python train.py --head_dim=64 --norm_place="pre" --norm_eps=1e-05 --positions="learned" --attn_scale=0.13 --parallel_block=false --init_std_o=0.0204 --init_std_up=0.0204 --init_std_down=0.0204 --warmup_steps=0 --schedule="cos" --final_lr_fraction=0.1 --batch_tokens=[131072, 262144, 524288] --steps=4607
MLP neurons of a small language model. Each row is named by its layer, matrix (down: output weights) and neuron, and shows model dimensions 256-447. Each number is 500 + 40 x the weight over its row's rms, rounded and kept within 0 to 999. Numbers have three digits each.
A block is one neuron, or neurons of one layer that tend to fire together. After each block is what it responds to, as a language model described it from the Wikipedia text at the highest values.

L4.down303:465491492533481458462467547482487448445525487505461457512540500506497472445473560577562500478484501571531532506519519587531525460496506528534507535533495489491558426537552510451523487511543529473485462472509482559481529432493469492532457446455555444537513454487511428457491543485430565466554538479504473507506507524483520470580381510519544482441547555528528397508558542456474440479463472529465533543521493466549547521488468485491442499457475505466576433463528539504502514536491493530518496485514526488499565525520460472498506477477479483605488533500480518503479462511529525494
L4.down2063:510546526477566451449547521468552557525476535519548437442473563491489495493483472528516554493488439454490455471518519490420432511536511544431480565457460547501511477526484479517492446514564525515617460497528544586530536499479467499574392438427484388529519554468492526410477518509496539460500518493433524496481513496480594477522427423521561454461553479522497390493590522493553484517504451457514534452519417459507494455438412512511445520505511550424526526424509484493494489508506525511476498557501518448504585520505482429466499435488506456552487459505532429513507500571501526569
L4.down2594:545534504473499502518409471541491436509528597522460519475474457490436578460533497499496491492543478489532460463508499479408533489614458480555483563459486554509473542441526515492446572502477489521444517455491483549544526497522517499458538492527497511548521485489470627528495505543533499481579544648533511480524533485551499486525540541474549500566430444492518507512522383522474558441505474471475439541515560537463513457468493457458569528462486504482448551473459460489431500497516493481474528570498460503515450472481499501555550560509483484479546495497420555395531564440546524515
L4.down2762:483473537491488508515542465527508565481542519513499506440463536557541500529521540536483528497470509477482488534478554501497473471512498490562519600468451483453532477493553504575459541412553578479401464455496492460418546455478559462488475495449446568517513497528481491504551444529598547468511528456530514382540597538556504482556472480565486522438510517501486481386515492539463492498562520499482498584539494458534481407517486475487492414563524467521569575485455469509480521514558421530561426486479524531502382503500434483447461477519469547543415462498440424516541468497500504504
Words inside capitalized titles and proper names of works or institutions, mostly connectives like of, and, for, such as Center for Advanced, Cracovians and Highlanders.

L4.down324:515562523493485520494492481492462548467489536518483462481505517490444488521511493580421492491526489468462475464528482546492468487500505558550469510522499465491497476471468529557585522516392504575450467565451512517557532457500486539444527604486458422417504534456517460512423466504470508557515545487570572430514478470504528556496595463480558453495531504510489468498452481522509514506503432468505544503489441447482543474521528510460471560541491518530498537538437434526551478401489526565492527503423545487533513492524535545555503493413567517484553580538478491545522519523476479453
L4.down562:503518497547488528506526463457517574470479514499580518525515489545525456531519513514492513462522447507431402484492466576570490486512526537477561464520459517463511492482522482508560486486512510511467453491491421441516523523401531501485521546534577491466473493443414498502583487480535522560498540493490594485502509475497474514458494505488512512500543611550460510501481486522523470462564500478521523544522500540513536438575473483545537473555540554493551528482524482454569487452497527532451533413500468564453481482457431549479532465489515523542446494509460523510513460494432516453
L4.down1710:529461493480525474394532468422567471468405557514458457486527439488545495428473478520458477580462488540391461540528439484556534569437507522496482476508494488503483570463529511452516497465486470520480532509555462476523484574485535451462543526489513517436523420556485484464508534446519520492542520514489439397514514474467479517543475532471475508581515501471484513489532468421497421524524526501491503554517493492490526477556462489437530530493531539527531467498580570533535487546507528583478489462525462490487470469467532409531492518548500471517488441450446579543564493539543541575
L4.down2651:475477550512536448495461489496554487558454516498480479516468478456536528514516470432493492557494552532486501526458524480501550550585566467552464506438436568460558518528468504498473514484584510481516488510510510451456446466487572433534494506490482484507547562498538443455467566535465571558498536493531522524507477551513528517511593520525478493495515533492571449492455506583415488473473465461468484457483466485556450457509496450518482555553515464545518496447577464423479476501474561592490499523535592486430483486492509544458538513550579517437502467401513470486544555430516567483
Nouns naming a person's job, title or kin relation, often before "of" or after possessive 's, e.g. tutor, chairman, daughter, plumber.

L5.down2232:460492504463565507483515565493494493449499566487510488468542497459534492468515531505478531569512563545435509504456542549456620509447496507471477483406466508458548495550559515479514543506507504480499427516513561459399552506476424475590500497421491464501511486501516395456483519485491516454473583442429459445451470514481491437451467476576443514405520472497516438521522551450492481547450531539488489488504559497533496496522502483473498517484501535512549492454504530500474429464474549481547433513416453499544471417486533499500489446567500514512462489524485507515506510514507470513
Words inside multi-word titles or proper names, such as book, song and episode titles or organization names, especially function words there: "Spring of a Town", "BBC Symphony Orchestra", "Live in Toronto".

L5.down2348:545514406492489494456576421438533567501518561513619442502464475470492447549530491516432497519510530541483540524470460480578550504493551509516496565422402479429497473522510542457472487456540460523507455497474457502517483458461449506535532485413502467502518515524448575521444574528507446535531488521471508508583523510455477526493406483506472503484446479527528518530517493508508542478473444537498494528539514550533423532486411523450483484537438438552491489543409505565565538434491533535512471512546507515505453457491479547539574561551492525508499440542488577526475462510514563481
Final token of a common noun ending an indefinite or unmodified noun phrase, just before and, of, that, or a preposition, such as man, material, oids.

L2.down61:510515573567573440535509495454496525494515456478484565520467555506432524512500484542503554517527515491507454472524509473508494445512520492530498505475481519599440540553539535499460515515452519593516528540506511464478550535570545485526399486537535446541435520485468480488505518452418510512452533488440455498480500561464470526512478526484411548501466456520494469413531532499498464432498497530549483484483445527474525503521467448490511424466510444451506485449454469514428527389500441526489466462539500492445538552421481525476458502523486499496493596499488511473470540528496504559
L2.down220:493583487499552480516521538541501430499441448523560491523520505440512530508537554542565425483522506473496428476496433498538487512536506536461500481500512495498589548508476524433480457546473470512490522563502540486490461529579525515487479448498535476468456489520496514504497532540459495446528482466504497519482538545500447506496518502531480494519533536487538452541468472453476470430520522550503541507508543552511446564518491445526489499522519540399433556506477428482410491504511484485512431440505569593497552438509519474401466490569572503596532471505424553452526437451442479512
L2.down295:494419507477472465495469561537483478531493531518548549490561540492473518448479498493536646483533505432512498408507520491448537473467553494487492503516450427500467508441572560496553476487465532489536501454543550512479435497433572520455425438464557565442438466575507518452467498518450515457442499534503538484491507549477547469463551467446531429487546515494462505496496475500576557474537479544462561514553526504537548463446464471463481496490539502405482499509486532542512570568539536486514407553444528585533581570558549563535550364511424462505497489511545477530582427480613477559
L2.down407:446521559479483470446563544514520460491495541539515507571488515492502520476508417430538562529616511492528507552524455471524509453535475486521462482482525474499460476492501510499411481504476535572436598425467484453557515457480601450566487493590488554514483550533512526436519521465510488585509509499464497473528484551529484443536508526519461498440567493527497470528536553571484450491470530463506514541561437541516498523529486424458512477501487526476482502506484438520460504516522478555516515500414510525554503570506534511419453476540498473511475475550490441390437488560530507549
L2.down476:516428511452455480543431512520500493468476552570432434518479513504492535414578512517577637487488494537471451471501483492453473496512451431492506528504478514519538460492454519438486490558440511488477474454450475465541459526477444519535434485502537533499545470478445430446572525480493467456504466494500566499478534521528480516478495532431445457511468471497464461499507513488522508523575463445485517518469431539534506507505471499516495432497422502457511494522464530535489476447506491482483439580541482605548471499560398516450542516475497506451554496442544539414518528548560489527
L2.down721:444448412467536467443579483457425485422423495506469490477499425441470478549441480509507550580457552549414461495529468485511526506459548489451431479584452468538525476447494483534596460527500489421480498411482456514500512520465542485521509614502538434485489484495402555557518471481536494481486455533496500530476476529473464556489554495525461489595518555432420501481498441534478460515555506479498503527546510543434481464521507450465484548556449490451530473451527559528495451560467564551426389563532529471508501532350459457543476555494512504510471490503524529526532519510453467514
L2.down1000:459506533455556502558508523403456488499474546445491505523499526492454495482480485459494514477484491500482552539515493506527409563538437468498470433462512493471471473452449490479500481520491524452544499480480484427528505527500489435570417486469549561500561551490554523509523481522474536616443491496447443506453592513544493507469564430480516577526581495449488525495495453551553523455482606500502482547453551414534524516545431476484529537596487492542536529467533527526523507525533547536553425545514482543605538563477531550475578498495573492509465408452518462448594553563510462577
L2.down1014:487480551498480498540517538538550502512446503492502537536411541462496554549465494506534551503494499524475467478520478498499516477581506493507534432498462463482457441501493542529452500602485548506536549470489403522533552541525471465509513521469521499491537501400457553523510573547497532513539559451506513499534414515500544462495484424481511515457500469506532403473543559521511514451561460567563527527563446517482517566480471499554524455524483414504468592487461482495529490498441510510506523482461545506480478504525519505577454581470500489552480555543455529536502483493466497495
L2.down1326:494493488507494457444602492467489510513588492507476461440539427444444534528515500438504519553555514539469533546527548490459514439513460516446539479475512483460444492542547494536572485440461455532520486518576452421510440520531389501467442466554456488422480482472525499486521577483472507575444503506497452547483502492553455513480578457557495535513473542506482490510500515483473465499559477564425542513430529456507478544474408545500503465544536455476515409536410524497536489541525456531515505521573531486436492503492463539500511530495557490546498431546408426534480487500531455499
L2.down1405:493496550452578483492550550369467583483536521543499465475507539439461472540494485490432445510503452471487511509534506434432519506515495504513506475534466438512438523477514467434477497485462507425493482452520458508496493480507539511527416530498518481480527560586595435560441501486442515537477475535553515525445573437493482492455542504524488494507582521429509554510592488475485467457548501493541473485469531498546450546430407548466486501557545561539532484520464497503484511475488530513510494457570522482431510492476532522522390483547508520463534534442478527534586513514529465547
L2.down1703:543481489469468510497546511515532444533493485454446519495547442470551449541541436469560466558532550562513485523506483468456511554446480441515456451456465484518484507538542540509500460466460468445533491446534489544489495495500563539547447543481523532499494568501500617449484497502508568493470475586540619499511521546498518515456545446475456481472499485465539521472473404579482460487554544483502466484511459521569483428560517447506507476448470583466476499490533500401599569495517460543500481501504501492520555470485428513435492501458552583480529499489522506532455530472508517509
L2.down2039:499558514567597483561437456549586549525550565493517531483515500558538461439560529504570545487416512471520425459502504525538470539518499427462485574526509507439473521568501458464444493532585475497491450571498558502503518477541437468494471483487485585532506457593428475523544593508464487553506530485481508505420507467514466535520560521527554558464521479537483535583503535482583461478528487448483506473497461409473609544485508527519514482454452506515464507561441486383539496512552564443554528502490463477481503517592475561467454519507500516526521541492483468518464524502395486497
L2.down2587:505505493430519548492484515473478465487460525532519479433414434451493479495487521553509441467589527455494483491540505518423496434438500499527542522550541501473551443495481468492499508490545426469500428497526515527492520512494428470447450456439468465475503497513485524547472456478439471522565452543442516509453442539461447576478532498548431482482529538507461478520482510565417457508441514473551474538407526460502503512447471517521479537509473431493536500537467568491470492547504477520511423549561506507446498504489450471464545481475533520552569510516420465510471565513492482526
L2.down2847:476458511541471514529547488467461472393550615461480483532511567494477502492554468481496510559490482505511510447569553549488470431506514441418529474449540459516464516490537562515555531508497467512529453503448515409516511541454510421478538513453569490520493500558503571580534495501492536528524515535508483510498568515430448456488535573470545498516547498475489522501490539441435509470542472491580527500464452482472528483567512481456464523510444541403490467463498485493533515504438489581403463458524497526498480411458514522516498518500486407472485519489596490498597471472484566503
L2.down2869:571551557520536503467468536537525497571482492465571551487511540517498401530486447434487493561496500518469514525513401399496507515427507518445487487465541460465514468441541507541512450486531521463563502534542468527430579510534500477415437495502419542552459456501482534515501585435467480444522521545465523461507530532507526475435503491481488489486567432512516487526449493441513532500495496620539623528476531504481602527526555481470576494493409450512512523492477532509546526521526484514509442606490513540468486528569545494493474535516580486465495464487516447533538458513483470558
L2.down2913:518481521497508354441495544516453507501523587596450440453508496474534478508493487567505511603458535453445528454520469478455491519510477489510548480484577480412482561521494571495500511534487504467503517418536493473538485477505490487513409505486470471442531519536500462518517492490481480516491488511533516499488495547496525508618476511469465463514535461488526457457484553537519521472491502538437474611560550488547533522538505483430515485544508460475451515515492509524538591487459467514488519562513519475494460511510434516535433496455481466497469483524486406479469490492480496476
The last token of a noun phrase, usually a closing quote or parenthesis or the head noun after a/an, such as "Machine of the Year", supercard event, confidentiality agreement, before of, in or for.

L2.down105:481529470469547459560562495537573381568494507530453483523552460452474508429495491440424549481473532520489515480506464514485515555509521465493514481518494522479495506511529482474532508540503543563501554521477518526468493477525491484471496518506544563417500480466543501476511549527476546529456496530419532465502559484445458481487535502497495540530570524475541426473527545493550490409589520515505540548550536484532513441594411466451543501443535529452503483504492520551474467494496466555471399497433476421544505555542465483487484496461514476582462461426394531447472417467540532551
L2.down192:460528519538553549490522527583473496431472499536495503529501498425437558488477506528510488523499498527496517559505568468491519456525521513492444493576499514505579493561515475534491435485491450502463499473557536524476507478561485496546528457514495492477515498596514483534548586549474457460515539459519452498502581482526447467551479490526546492458548462502542446487504538512521423547475463542454580575560424427473472512527470497432432489466520525474476466439514511498500478477505522464448496489434496441499534546523493451485446481521550519537521494486466496472495473581519587565
L2.down402:426537572476457542473536495413524500570550517628547462519558439534504477464468520474447470482453515493484497521492532537536421459587496463546467544519493484491484573568516531595507500451462514592490540517524550550484501506575499497445458481541483549505467456523487503481502469496535518475515491502423483497527536533435542515496550578462439498477468538488459474575491460500491496521510467468415492502542532532544457537494549564490471474526491560499474511501444534512495506518548507430492481557472552524553487489469479543587497564520439508496475487464482522456496498520566508373
L2.down840:530490495481507579471514503470528486483505543558505455517508512527506564575431475493480475567567552421530467505484493547525476482540564478540500542534459536500502461482549469515511518578549466467491529473504465513471522387500533509502498402426544471487530512454489593458497412450521483515490464510437451519506495488463429481438456518516541541427552491496506517517497506487535486471490596445523507505518449499556489565554520485461424427518499523511528508457483554479506455516503453526489506526512412485522603468536475497561473503446460491534481431497545507531471443477524508500
L2.down854:493484488428491516483432523466556533492462514523498490487455514468463532537500551556456445480532441521496537513495463482537516523500472529446506567543432560533500426585488468473527515555498449524491528512451563463515512504474507497517591489510438486476537460511499559484525502553463503509603463512490448438475443587515459446537543516513539505452321465439493554534463518460498483476457499524485485556533450488541556521575473491497448499518532498558530501492555485508548490533476555496463489562525472433533616488466514517496467421533427507489560494440423495459572464510498482473
L2.down1032:489553518483507496449500480464559480468440552538430497508466422491560525462504424507573475455437473462499472403547507512505490503446490501526458521448480514502526510538534472553456512529546495554460527543464522530544546526550474545554428491476464517544510499478425484519537458491478505505550542522457520455478556516527468501564494528471430520436480500454495457526521500504452496444437612494564505412481537501479494564545499455472493546504522569498525503548549558518503509477547497548542538500510499444526514516445523466482498534437532456466450469496498419452471517541505532455
L2.down1324:484438524485573504465510509512467505444472511515503452480527478465545468543461494553476521466449474515510515477498529585482515519521546451497507447507527492516466491495482469494521536499557567496494474527504558441476535480570584576494451549457548501477486461512500545460528536515401460427499473547510553458452579472531438468571551447510555504522507561527493465453467493513537414500562553539431478544515488455468505502503485438521497552503489469521449548485504473487495425533577483459514405461463388512423464471527503528478459525438472492509540506467468461475528460539512455537
L2.down1374:506546443548466450453502533580404492518535547526527414531536534596583528475534531448486541536511563573488473465526513543521552482488477491499457535485488388488495509573519500494509532478515539499516554507497447572525549510480473496535509461496518513453513519451447538461443523523498467483480480417427487484528516497500552464438430509508489450463440496421563450513543545496510484545458469519557538518509479424507582575465473531537477510499478516532514505507512542488538479491490497480501466492425453554534443466479506479549429558516486482500513491473490547526510527490501531531
L2.down1408:480517487546429485550487451487511500471514550491461498474422494526431520427463522494538553533505473527490472493525447489447504521529460461406499591484491571464455538476497447387469580536470523494528486492466524431457504487517568428515493472505459437493588511502514524444486522545479435484484475543492530507446518462470485448435557499546587468522440473487464525508516417544548511512498539480582487513500487500549515442453433429421507560524493537600524485455464529478521542506496525512484479540498519444511478507551506447524528433447540479594455475450441467462510547460570504555
L2.down1537:487537491504582547528456439515479551452497522515481492580482457446545480482469524525448609506495491490548497534541554539541500400529484546600501560487513378493558461525498557500528460534528513459527486510497482545487576445548474561472484469417489529554503469450542558463494472577505502473458470388433491437564476493460463524451486469517447520476600499495561464580451490502439512447471475568465533573532497479423463532474532486484435534565476507514609520535518491501545476522479500504507514519445466485495525504475472496435517473476456461489586571467455434527457422567491487478
L2.down1631:466512520458495469509532456539511481469472455478434449548531475525523475517519451517461433536515526529584530543536473519545531518437571499494457469526459536563489506509535555523458493435560446519539552568549430456441441442583478538531477554480537533454446509469511506494532528526490459442503516511517533525486533543430503498526546563552529502471588529498443475458483440485549502468468471547583510526544440532437482547449487471504494434498512519431527449580508450504447539518433509466479457462503502486477564501525539505519520531511509449566534469524517497427453548464550527493
L2.down1936:478482505484438539494528533570525469486461487554427483584520521480597445474520551515514530511572525497522455521506567550449501477471543491475524483485485385517588494516528520434447429528494514406497463520519487556561603502574487602534455495498506519453476509587462492514547420523527464466450440460421519501528546475466462486575468490519504526504587465533539491478492512454466494479468440524478474525559499435430456521476512526522503515525472524491517589477515479504464479499546459475475494468474423512480506456441513467454483519437473547523535555515464480496450485526508457522
L2.down1952:499428453404566500550528475552543451467478446495572471576568416411506462543440462561517460599503536504517491452509545471533555435445528572510513458434524475472438494501467483538479561440492471485507451510498560534523549530595382487517456511490499451506458522517468470497495507446478564481526522491477474389549425531526465536502481548467530485489626481507576450557425507497464514519491488503444533492559507460472477534555565542541521490439417436448485501573525502567508499551517503570475536411464463502515499548546481521511494470461491482466486467489503542541467496527558490517
L2.down2016:498484534463525451534483518587531519482467473530560490545493520455495486540500481486523517485526621475527520524559520562493533453519522567485494418461452493499439407513499549501487565471546478531477488567452566505557516499489456569532509453474477439501510449567497538482491518476467511481522491423479499471510508423500444547543525574545443549506532493532527503434475534487540531441587500463440530460573474482489538539499503482478502487462524517488543513544539486549538521500453520520504563394478425498453491526489469531484460513473482519472527477546524478531472568532528455523
L2.down2401:573425455554494541509480523522473506559547471564554593564524492513419557509564475495546492531475476579440490528430459439454505468485502439468523638520467524522484478477503501489533519595445464426508474478504525548488438421514548461496519498464445544542506573443458577473520464506446482524559476546599523477436561419494504548481512497530473499497385485507490547468481490505506538503542425516523434511507517511575555539484560484450540517453533486496512458446520525544524485474500545540436498511501502469561534454532511434544508531476442514566508554515508507456474536563488499435
L2.down2540:496539561469555495443504468504514527459511469480518454482524464583520522440501483548489455528487491507467485456546508481537498393601504536507393509538471463507591561590498519515491399519466564466480503498499517552485489475519449511490516509427551484581534490468461515472475531525570555509489519482490506529477578486550522444450468457474496447448544524515567448575489512522491498535478428480463559522490489452490560496530468548473520460580557473541508480474473543485505482492437598504447561510485505507596502506512535501492496459524475467487513553454512440532508510476555524507
Tokens partway through a multiword title or proper name, often a colon before a subtitle or small words like of, for, The, e.g. Pirates of the Caribbean: At World's End, Empire of Kitara.

L4.down179:491529516477438448493384509463495471463477479502489520524536482435463500572596462509433480451512552556571548529499469541555508519578458424477452503449446512510466460465521516540554465540416512482521540520530529504546584533495540576475504466474529475499485481469475512475507486415426551434602571494465480499538495420496527536526481559523518482489558477555459554542511512450519489538582426484522495575462459473446545482508484473584510514547545454538499581440588477485499485499506573544471450426458559523535528482539495434459505503459476459487553517481428486518558495438481545484
L4.down1329:560496479476449448484427514489482559502582526440516480473451475414476502447480506509496524496463515430544496552550472498523495506476511473501517531530511569522470502477531505502500541544522538476526545508570471501541474489471482500551512553481497480468462508570553432453473563524528520529542562501507516469458451464500546447521486472544561495605438565526561463602507545409515496543483507573499509480395481461511517480532474520488508473464502579481497483525669483463486502565468547416406483474479465513542498507505439512504472439536511540508527494452506513508450392425421489534
L4.down1443:569488511534456530436490526455508551433505491526504511547433512468476537472501555569495529499469557451525524533476483486578495522441492504521568545450503546526470531500510464551456567460452487496527485570499468493553549496499503595510442487458444584469512494481444494499563538535481473495503480489476519529492472497547539449454559469464473484460582526500494539466533511521532461429537513516494475432499534560474549511525511527437550432522526489525484504444512488462511548435497487472530568513458439626492498540470497452455474550489489510463486477499581498548506449526511413498
L4.down2742:490534580530464544516471503503489548511485534496465572510508471416509486506516473525424507430457548542410526436496531521532422439505457488550488464546458535473498478583501470514554538550506488469502606495431458569485495465554540640535549526499461441492541467518433448512441543470421496399558467488527510485542534417501490526498457480516466518506531486548499435535488580519506491493491485485425556554509428452470481524487553491494473470544537480486572551503541488504468484546552521491508511483520478445474514552583514513540481483520522474564487542505448472563594449480480482512
Words right before a main verb: modals (would, may, might, will), infinitive to, not, and adverbs like since or recently.

L2.down44:555522551570440503459544537488521428530474537514508391543520518516451567533468470559472499511471459499475511527449548483488463514601471436511492577477493442499468512472469487488449500487413602516457408590500542493470504510514552529450510534519557517534519499458508499511536480527525506548467474516473522567507440477507457490473503527489492608527593567522487481523513578505627439488475555501501455504438546541553501440501547514517534421499455424519534475522581505529477498526487498498511426558512499574626549494482447508526468511479475487527471438511562518494484508544510551497
L2.down271:472420491408499526473458469489465491479466517448486477478557457465527452559557596455558608539512571523456441568476519541523438459469493559471458611465476520534506517510460478506396523498473451465402507497498515473467522531478576519480494518503513438506514511569576458536569566480508415505495504455463525523459468465423496508396515414542519511545519524473494536532495517511498488478479491440489527574483522486440455493507512462441521570528521489477481562521525544567575489439517458492479476499534424482536516526565506467494528366449502472511517513429515529438517534483526496474
L2.down338:528456470471563571530454501468515492475447447485480514557448482485553469521550521534583504521500452519448438473526430446470501528449389461474515533460573461467499554461527403561551516463503490472530510560485507477518471512479472560521494579494511509518454494457505460517433479478546405538499516497561499487452469533433502501438580440517510498402457552516479494461459524490562536532508462538432581553534478512498548475502403460558408478532510481451530567476517480448480560555492579481493511490558494533537540466448530504397486516509507496542524445519555520412529499525564474511
L2.down425:510538450475487492497541486482515505475561446491474561495540566489478442457463549459486442535484479508427516469490522562495463524486501456488494549524507510494409470546500509459472564540526479408558499480362450472442534452503471574501501533514563500473524541486549474505452500519501440485548509454497506527501539494472437505542541499444518496435460495553579459477523479469519501455483488470504507521515483561488547494581579510484499480518482562545449434519483484519521532505470527597459611551499532489507554512513530508473515449515522463477497534438534449517488444530502506425
L2.down458:509495507470495433520498532446445501451525485560502482509508520470545510444558476493506532536474512531505470485491529546493486518543495460530502534476519547497554535536560462519493492508504476488504553505507459515445525490482465490532459522465441546433552436477526547493499507547512515510428558528465528519625546538494454503467490447492551485446502507522442479515467504562480512569475524471588487476401437595503487510522530463446427448465472508516457469495520419543483541500496462566550577532409460507543496501447445472584561521485460512494528448540525498446520516502472547518
L2.down601:489472491501570566552461471488510509405572550513485504517490486547572469518449477473458512506439471474505534491507564527477465469497501493454474488437498459527475509510530435547489476492485502480467485518435474518505524472421446655491480520572511444542497455511340548508494543467497462467529568523506478501472506517490470478537436516515523487498473490391506507515537497552487493514524508464440444525445497579535406478494571530526500528456516406493431413439495513464483441497482449530412554543487431513548483504433472497463495473449472492468497544534472477522483447501557548524
L2.down944:495509437495494539465553508389534499415574464481543532530456501519490482575512467479481523557497545594478512538557515418512485527454469519547507503495490514470505502619507533456550554538548557535475460572467453490509454508449475497457417513506477470510477524466579495437444535518479483607461417467497549539515592486553510499499459484511444478501540524536528591490438522551494604472577516504488532520537531610534468475498453531511525495485562445522562514480531468545450539468530496484473397469508416515560564504456511590507496540556512513487525486506533546516422489515478459571
L2.down1106:549546546429482466487474582505504560436551485560455509555509509546482546480470382458476466460457542430541528468538557558634471511493554479519543453465514477479496508553494503436477479483477432594512478491547450427492453525468491523534536542404414490567502462487557472442534451470478431460464475491558448544548541548522507450464497504476561561484488566502501507459503461508503524466464471453549527502511480494454535475501468402492562479484504468519498442467468546519476388512471512525516446483459492531495448529491562491532488439482395498525518521471535539499492436532505500511
L2.down1256:532463499483488498428551530520465590446469532492511517552517505486527503530441480510494535516499511469477519505585489500541464523489464477472474427464515512532467475477519524478467514475489550474536549574480446551514548445482504583499481501500471591498459456477538511520428516535464509493493556475476580558580483492506482434472524481500466414503451535469544521555496514536499507513487538486500546529487468541513447523521525504503473497502465533484509521430408490512545529484468528470497530492465458471518485509468455478449476430475599504433537435479556526521567459500518436506
L2.down1640:521558502592598470497514582584529485494554510509548528474507569492534456520475516523428462521521555495479505481494423480498519495548443441545508517524473486503472477483505510477518524497549498476565550462540516471469485496497460482538504463474452484504578533604533507452574512445453523425390492454525437461382513553440522485500454489483504492549553495448410563509449516611515514470427459506516460514482551518509557447462476510448554406458549511498472547457564482543466418518493521447499525551506490547461466503464515485527552505541474526501414552457562459455532538527498474524
L2.down2035:475452468477447529496564556504474477445517495445432427516456537423486561518458513426471543523427541444518550521486555439532445506487541509506550503490446475496510537574488451521537542451482455382466483512430496491502458509481520518440505530516565517531470554537472485548514478463528465420493478430542529529508438577568470523522490547491562451471506427459537459476462516478556465565511500508543494504542488515556484472526498515537546479440461427509411505474494484569513540428433507534578502432486540461515501482504495487556532526480443483509500464504555482528441495447529489475
L2.down2225:546426459553529491428463534414545575372562488453543500540474430521541444453475429509461636491515462550453486458505486529550515506471475467532490502492444557502571437544531521517482509456529487546464487523488498459504499544434491548448447446488509487470524492465489486478534497498507537507503485437480542510491482510509524557470500468506491444537503513518502447471475533461477531487559542403524545511402517555460453575550527462533457517587511486473478502497518448570525520487484432525427494522449491534551486497495454410518429464511451495537490489497565508513516514509571514493
L2.down2338:507476569473523534517479558502546513537425526542462527464442468544485518476505437545573487536443472519422406543548442525471471455498456491462469599511548476482491544540479533475448459488470489532475507518485481518456525521506522399535536564463546547522491507547530461542452492520468551463435458554518537486496488571497554465510438498573518477501484474453404573483500538512562491491452484397527496528522538516498551474510485471468461482494508538495610559459571525559486439445495527544497496498574442470503440516468447466500537516471479499492444555484471489535534529474401542535
L2.down2672:483556515612553458432531517519494485502480499485514500520494450618463496506489508465522553520546492498487497516483474507518498522420511452481543515529512485577437608496536479498582464473556426453528477502458527524458530541492525589476452490494489548545502491495477503491475521579459455438479502470488480572525534499479539536499519543495583435503502566503612485489543456495519473465462485515507438443493510464431499426512452512417476400474538462485474430491441467512495475485499503545533535502482488458485466483444468504447496510488466505516496491532555461517471547477480479486
L2.down2821:469459523505513520470486512553531476550549476493516534479525531504534546516507454495502503445518570476497551487486537496546542545498535506507525517440504519593526527525575521425510479489420506454516468515629555481503455554541535521450543486490505507505410466536489500486540507517445529531468408534502484456543497509459485451476549522536483395475527510463504546458493557524462547551475500471411514474482529367506412496522461535505510474507535467520531510460565555490503403492572423474548561456478534458536517547530513429432583455525435488466491458504511482544523529514467479454
L2.down2889:512516465535493463500491499469491484502481498450423521547465454527528499495484449425460560461580522488456491560573534442518440480543527452507452557545438497487530518568475503480523521470534465488435418451398499541492431470446525552528435548433473506484507442504480441518465477517544496453519415563428496457465539538491464539539523466522554515474521531519486436429448421586520503507518476527538490470493519548456488520484469504487478463460521507488521540476472420471481542466466498483524466463499448516533419511432467463531407531526478431482601511528514536542484493490495509442
Words and prefixes marking absence, negation or timing before a clause, like without, not, no, un-, non-, before and until.

L5.down2343:515537543565541491500526438473474476538479578435476467552492554521495467457486482444502499564407557439472452505489527497486511517540582480535526536520504514543462538504563507520494521503521502521433461491414450409528400459466488543569487491466468488474420444448503476556554449507461612483560548443536541504579483469507477448467491490598496482488421503507563468563540530466463482533558481480517534503499499500535446499410478439426465508464525494442434482546488590489474514430468506506556486486520508518566467502481441533476529498547458499551590443536498510496532456413566468522
Mid-sentence focus and negation words such as only, even, not, just, rather, regardless; also some word-initial pieces like dis-, we-.